From a checkpoint of a small transformer trained on Wikipedia.
Size: 8 layers, width 768, 6 heads of 128 (1 for keys and values), vocabulary 13895, 59.8M parameters.
Architecture: LayerNorm before each block, learned positions, biases, tied embeddings.
MLP neurons of a small language model. Each row is named by its layer, matrix (down: output weights) and neuron, and shows model dimensions 160-255. Each number is 128 + 24 x the weight over its row's rms, rounded and kept within 0 to 255.
Before each neuron's rows, "fires before" lists the tokens most often just after its 100 highest values on Wikipedia text that the model never trained on.

fires before: " |", "\n", "s)"
L3.down326 [128 147 156 102 127 115 149 122 103  87 147 143 132 132 126 111  95 162 133 156 128 128 114 124 105 118 137 109  93 125 140 100 165 102 111 151 129  96 146 142 120 120 138 154 103 141 117 163 129 121 128 125 158 140 132 188 175 139 163 128 172 128 110 138 121 122 151  89 135 121 123 104  99 131 127 108 144 139 124 162 126 138  62  98 168 143 131 111 116  96 132 138 172 157 173 107]

fires before: "\n", "In", "The", "A", "-"
L3.down2791 [150 112 167 107 117 135 161 137 110  90 106 137 138  86 146 118 160 171 141 180 120 141  93 136 136 156  88 179 120 105 125 151  92 103 155 130  92 108 191 168 102 110 102 172  84 113 143 147 130 101  94 152 127  99 195 144 125 123 161 107 130 132 146 127 141 123  90  87 161  70 143 138  85 151 127 138 134 125 136 111 125 158 148 100 151 143 155 131 152 151 141 156 126 125 134  99]

fires before: "\n", " ", "),", "p", " to"
L3.down1041 [150 139  97 126  91 114 115  90 136 145 124  96 101 131 128  80  92 108 167 114 130 116 163 111 103 133 123 149 137 140 134 140 108 127  88 129 109 137 124 137 120 118 106 149 107 107  94 132 107 130 113 125 136 110 116 134 139 122 137 122 127 141 106 168 211 116 172 128  97 161 140 171 109 115 108 134  89 114 146  92 126 134 106 141 117 128 118 129 116 173 124 134 167 177 173 177]

fires before: "\n", " |"
L3.down1268 [100 120 162 105 130 136  98 128 138 144 134  95 150 176 143 168 114 153 103  91 143 102 131 119 134 182 169  83 150 111 113 161 140 135 144 133 143 131 141 142 110 166  67 126 115 132 179 122 136 129 109 142 129 112 148 126 152 123 142  96 110 130 125 143 119 172 120 139  97 100 122 111 107 145 179  91 122 109 143  91 111 159 114 130 139 134 123 135 119 126 118 191 108 157 119  82]

fires before: " |", ","
L3.down2454 [118 131 173  90 117 104 148 119 123 149 115 147 110 150 159 155 154 109 116 136 102 142 140 117 132 162 141  93 123 125 126 135 173 149 125 169  94 129 167 186 106 103 157 178 109 159 127  88 188 112 108  95 143 127 118 131 135 100 111 117 172 144 125 113 153  93 139 141 205 127 103 151 147 129 127 117 134 120 118 138 121  88 103 111 160  90 125 117 106 110 159 108  97 161 118  90]

fires before: "\n"
L3.down2393 [149 123  78 119  81 152 158 135 118  97 148 148 157 130 150 144 132 165 141 139 137 119 133 160 117 123 128 111  99 140 149 117 114  75  90 151 114 106 153 135 145 121 131 110 133 118 146 155 124 108 103 162 120 105 114 193 132 151 191  78 174 160 132 127 125 157  78  84 186 120 108 168 130 116 152 165 150 123  92  76 109 143 144  95 156 115 187 149 150 173 125 181 129 157 120 130]

fires before: " |", "ic", " 3", " 0"
L3.down1084 [160 132 121 132 108 113 160 141 140 135 153 110  85  93 107 134 145 170 144 105 115 103 156 103 164 153  95  80 106  80 121 136 153 104 129 113 155 150 137 126 128 126 169 150 165 142 125 108 124 111 110 162 104 134 161 130 154 105 151 147 140 157 130 110 101 126 122 142 120  87 107 114 152 132 154 114 110 105 185 135 119 108 117 150 191 137 112 165 153 111 125 156 112 150 161  90]

fires before: "\n", " |", " ", " Christ"
L3.down3010 [147 112 147  98 163 137 140 141 109 100 121 171 144  86 151  87 150 144 138 158  64 115 104 120 152 136 115 121 139 117 111 128 166 123 138 115 155  95 157 170 119  71  99 178 109 155 161 167 124 102 136 104 107 142 141 165 114 105 139 123 128 116 135 132 147 127  85  84 160 133 109 145 133 147 144  97 120 132 152 110 116 132 126 142 142 151  97 105 137 171 169 170 129 124 155 136]

fires before: " |"
L3.down1412 [ 93 141 151  89  99  99 168 142 126 133 138 128 190 151 134 142 191 120 124 129 142 125 115 136 107  88 126 101 125 114 102 148 167 144 135 196 122 114 104 116 158 133 120 166  97 104 102 163 108  77  94 126  85  99 122 103 168 146 145  80 111 121 159  97 101 181 124 139 143 144 138 113 158 110 126 113 141 140 132 126 152 114 123 121  76 140 110 139 136 159 131  59  79 157 125 119]

fires before: "\n"
L3.down1640 [115 150 115 145 104 144 146 124 130 135 110 179 140 144  83 124 114 127  97 170 133 136 110 136 136 121 155 143 155 123 126 145 111 109 147 147 145 131 159  86  82 121 154 131  73 119 164 138 108 149 102 180 100 119 162  99  77 125 186 102 148 141 132 126 132 129  78 162 128 131 131 156 104 136 120 167 159 120 104 108 142 112 171 141  95 149 111 115 141 141 117 165 161 145 160 102]

fires before: "\n", " |", " —", " He"
L3.down873 [184 143 131 123  84 119 140 135 132 164  99 122 135 134 112  76 147 129 117 146 171 134 118 128 107 144  63 166 145 102 153 139  84 118 137 156  56 103 136 150 128 105 128 134  88 147 133 150 107 131 115 144 112 112 152 134 132 112 144  93 133 130 101 167 140 120  88 140 141 102 131 105 137 151 140 149 154 138 101 102 143 121 142 127 158 143 141 122  95 184 156 144 130 142 123 110]

fires before: "\n", " |", " —", " ", "ie"
L3.down1143 [158 108 147  92 167 121 123 119 159 128 124 144 148 105 136 104 133 109 152 130  89 149 113 138 111 152  89  80 112  95 144 117 163 131 144 122 126 119 171 159  96  82  80 156 130 148 100 103 137 114 144  81 108 135 139 111 111  99  90 143 129 123 125 143 141 101 129 122 168 126 119 150 131 163 138 127 118 151 154 134 100  79  94 148 139 116 107 158  88 143 135 123  91 120 140 110]

fires before: " |", "w"
L3.down3039 [128 126 151 117 138  93 123 140 114 131 155  83 181 137 146 147 137 147 118 121 145 124 128 143 109 185 132 110 119 104 132 151 121 187 122 123 135  90 143 135 104 106 141 138 112 151 123 112 154  91 164  96 140 142 133 146 127 121 130 158 150 126  73 124 158 153 123 127 138 119 113 145 112 125 174  88 100 137 130 102  94 130 118 129 141 167 112  83 109 171  88 114 107 125 117  80]

fires before: "|", "\n", " "
L3.down2098 [151 121 147 128 172 114 149 136 103  65 135 125 192  99 145 136 132 173 146 149 123 159 100 129 110  82 131 110 127 137 144 128 140  96 114 102 169 124 155 140  84  81  89 155 110 100 133 171 125 104 147 142 144 113 158 176 128 169 147 129 108  96 155 136 130 146  86  61 123 103 125 152 128 162 150 136 122 144 141 103 128 148  87 111 159 132 166 140 159 143 135 170 162 142 129 111]

fires before: "\n", "-", "The", "|", "===", " Pts"
L3.down1334 [122 131 130 139 142 137 120 121 101 104 100 141 167 101 166 110 152 142 153 147  86 144  96 163 134  69 112 128 142 106 143 127 117 103 155 111  96  86 140 134 118  84  88 171  92 108 127 161 115 100 129 145 138 137 167 157 109 131 179 101 112 142 128 117 130 166  97  97 115  81 108 145 127 125  95 182 167 125 131 109 126 169 150  94 113 129 151 122 181 144 128 133 152 111 132 103]

fires before: "\n"
L3.down578 [131 179 127 121 112 134 116 118 166 102 138 113 119 130 144 122 124 121 127 144 134 113 122  99 103 131 120  85 141 134 143 180 180 110 120 170 125 127 130 145 119 142 129 127  68  78  88 143 110 122 124 130 134 141  93 118 136 109 150  91 136 128 151 123 128 145 133 154 136 150 109 150 155 107 139  87 167 130 137  85 124 134 141 123 159 124 144 129 134 112 134 143 146 135  94 111]

fires before: " |", "\n", " %", " Votes"
L3.down312 [120 147 148 140  91 129 100 126 143 135 136 108 119 158 121  73 143 126 117 129 129 128 140 170 137 123 100 154 139 113 108 154  97 134 139 130  79  89 130 122 146 119 129 145 106 130 120 152  99 113 132 126 120  81 145 126 177 149 114 106 139 129 119 114 125 164 114 161 126  93 157 147  99 123 119 129 132 112 101 160 125 135 152 105  96 114 112 113 146 160 133 137  97 139 132 133]

fires before: "\n", " —", " ", " 0"
L3.down1810 [167  85 115 130 132 155 117 135 104  65 116 140 145  74 143 103 185 156 158 119 123 109 117 132 130 107  91 142 112 133 151 117 131  92 124 119 144 134 143 139  74 109  89 114 110 139 130 150 117 116 119 146 135 191 139 160 112 125 109  78 124 142 191 140 103 150  85  92 166  68 130 121 139 163 145 145 130 153  92  77 147 140 127 110 142 111 142  97 153 161 130 132 154 131 102 128]

fires before: " |", " (0)"
L3.down965 [112  84 194  99 123 121 113 109  93 116 135  82 146 146 146  93 125 185 152 154 140 114 124 121 111 143 126 134 130 161  78 151 112 167 156 107 158  97 109 139  98 123 145 188 131 130  94 128 126 129 146  96 133 140 139 132 109 119 130 105 140 130  69 120 139 105 127 158 169  97  99 123 122  87 117 141 109 165 139 123  56 133 139  84 174 139 146 147 121 125 121  92 115 136 134  99]

fires before: " |", "6"
L3.down2367 [140 133 153 125 160  89  78 119 143 147 103 150 110 134 151 171 119 120 118 149 135 121 147 126 113 150 138 141 141 100 172 173 133 166 154 150 118 150 139 133 127 178 127 129 108 143 129 127 157 150 116 127 149 127 128 113 125 128 131 124 133 106 123 118 161 166 146 138  99 122 114 127 149  99 122 134 139  67 132 125 148 121 173 145 144 180 104 137 122 160 116 168  92 135 110  96]

fires before: "\n", " |", " —", ",", " 0"
L3.down2527 [131 124 113 151 120 127 109 128  95 153 127 170 115  75 129  89 184 110 110 133 107 145 123 138 154 149  76 123 130 109  80  90 154 137 155 141  69 147  72 128 138 134  99 111 133 181 118 140 140 117 126 108 130 118 144 124  91  93 145  95 126 156 117 155 132 140 120 110 153  89 111 117  97 117 161 146  84 159  71 103 126 111 138 116 144 138 128 114  90 141 137 125 157 130 111 105]

fires before: " |"
L3.down2879 [ 89 103 110 115 147 142 129 122 103 180 135 125 119 118 112 141 173 110 145 155 164 138 141  92 149 149 139 102 135 115  83 147  73 160  94 142 147 136 110 149 103 107 146 154  95 143 165 119 144 127 149 147 107  77 135  92 104  84 157 185 134 128 134 103 116 133 122 141 140 100  85 139 117 124 126  77  91 154 145 170 159 129  73 102 120 109 121 143 124  99 132 112 158 136 163 150]

fires before: " |"
L3.down1231 [ 95  98 129 163 109 112 183 138 160 138 161 148 145 152 130 106 158 126 103 134  96 150 122 119 133 124 107 166 142 127 121 137 177 144 160 140 117 107 137 146 109 123 180 123 149 180 155  99 149 112 130 160 117 152 102 121 124  96 128 106 158 162  89 109 176  89 115 181 126  87 113 123 113 109 102 136 133 128 126 139  60 109 124 133 170 152 112 108  78 186 130 133  89 114 138 152]

fires before: " |"
L3.down1226 [139 134 130 121 116 117 154  83 125 171 196 106 108  76 115 126 112 103 103 147 152 122 159 129 132 155 138 152 128  93 146  98 138 112 129 147 176 141 122 126 142 129 107 153 122 119 156 134 126 187 141 139 128 135 129  94 142  88 159 152 127 128 116  90 144 118 160 139  78 131 117  96 111  50 153  86 135  94 143 147 116 149 153 138 106 104 110 149 143 105 110 118 118 129 131 144]

fires before: "\n", " |", "|", " —", " 0"
L3.down389 [150 112 149 116 118 141 117  99  89 130 118 150 104 116 123 131 141 110  84 149  90 156 106 110 142 185 107 116 124  93 138 146 102 105 162 120 110 110 139 103 139 107 150 158 133 165 134 148 116 139 132  83 100 122 162 155 132 109 108 114 108 150 124 152 127  90 114 133 121 105 137 138 156 125 120 108 131 127 122  85 127  97  97 120 129 168 100 122  99 153 149 139 117 110 138 141]

fires before: " the"
L3.down132 [163 122 173 119 108 114  80  94 109 147  85 132 109 150 100 139 144 114 151 136 152 147 130 118 118 104 151 139 114 112 124 106 144 107 104 127 115 146 134 132 134 108 117 149 144 122 117 115 124 126 136 101 144 123 110  92 134 137 137 163 105 124 143  96 152 121 145 107 170 127 126 120 122 145  96 141 116 152 118 130 116 160  86 159 175 128 135 130 127 111 154 167 149 134 117  78]

fires before: " |", " Votes", " Candidate", "|---|---|"
L3.down1436 [140 141 156 127  99 127 140 134 137 142  60 149 120 135 121 130 208 121 104 139 152 159 102 139 146 136 134 117 117 116 118 125 159 133 108 154 152 112 106 149 105 172 111 136  97 122 109 152 133 103  83 122 129 105 151 127 160 111  95 133 146 110 167 105 121 142 107 134 135 114 117 126 184 127 150 139  83 141 107 124 170 109 107  75 117 119  96 154 134 150 124 142  99 171 125 116]

fires before: " |", " of", " the"
L3.down1503 [120 122 118 126 146 163 136 103 146 138 191 147 102 161 163 163 123 151 148 137 114 147 137 102 119 156 131 102 155 133 110  90 139 120 123 129 135  93 120 164 126 166 165 114 145 118 152 126 144 142 111 131 156 117 158  97  98  97 127 167 131 130 148  93 101 124 123 169 128 131 128 170  99 151 103 123 145 116 170 130 119 148 122 142 109 137 118 131 121 115 150 112  85  98 164 111]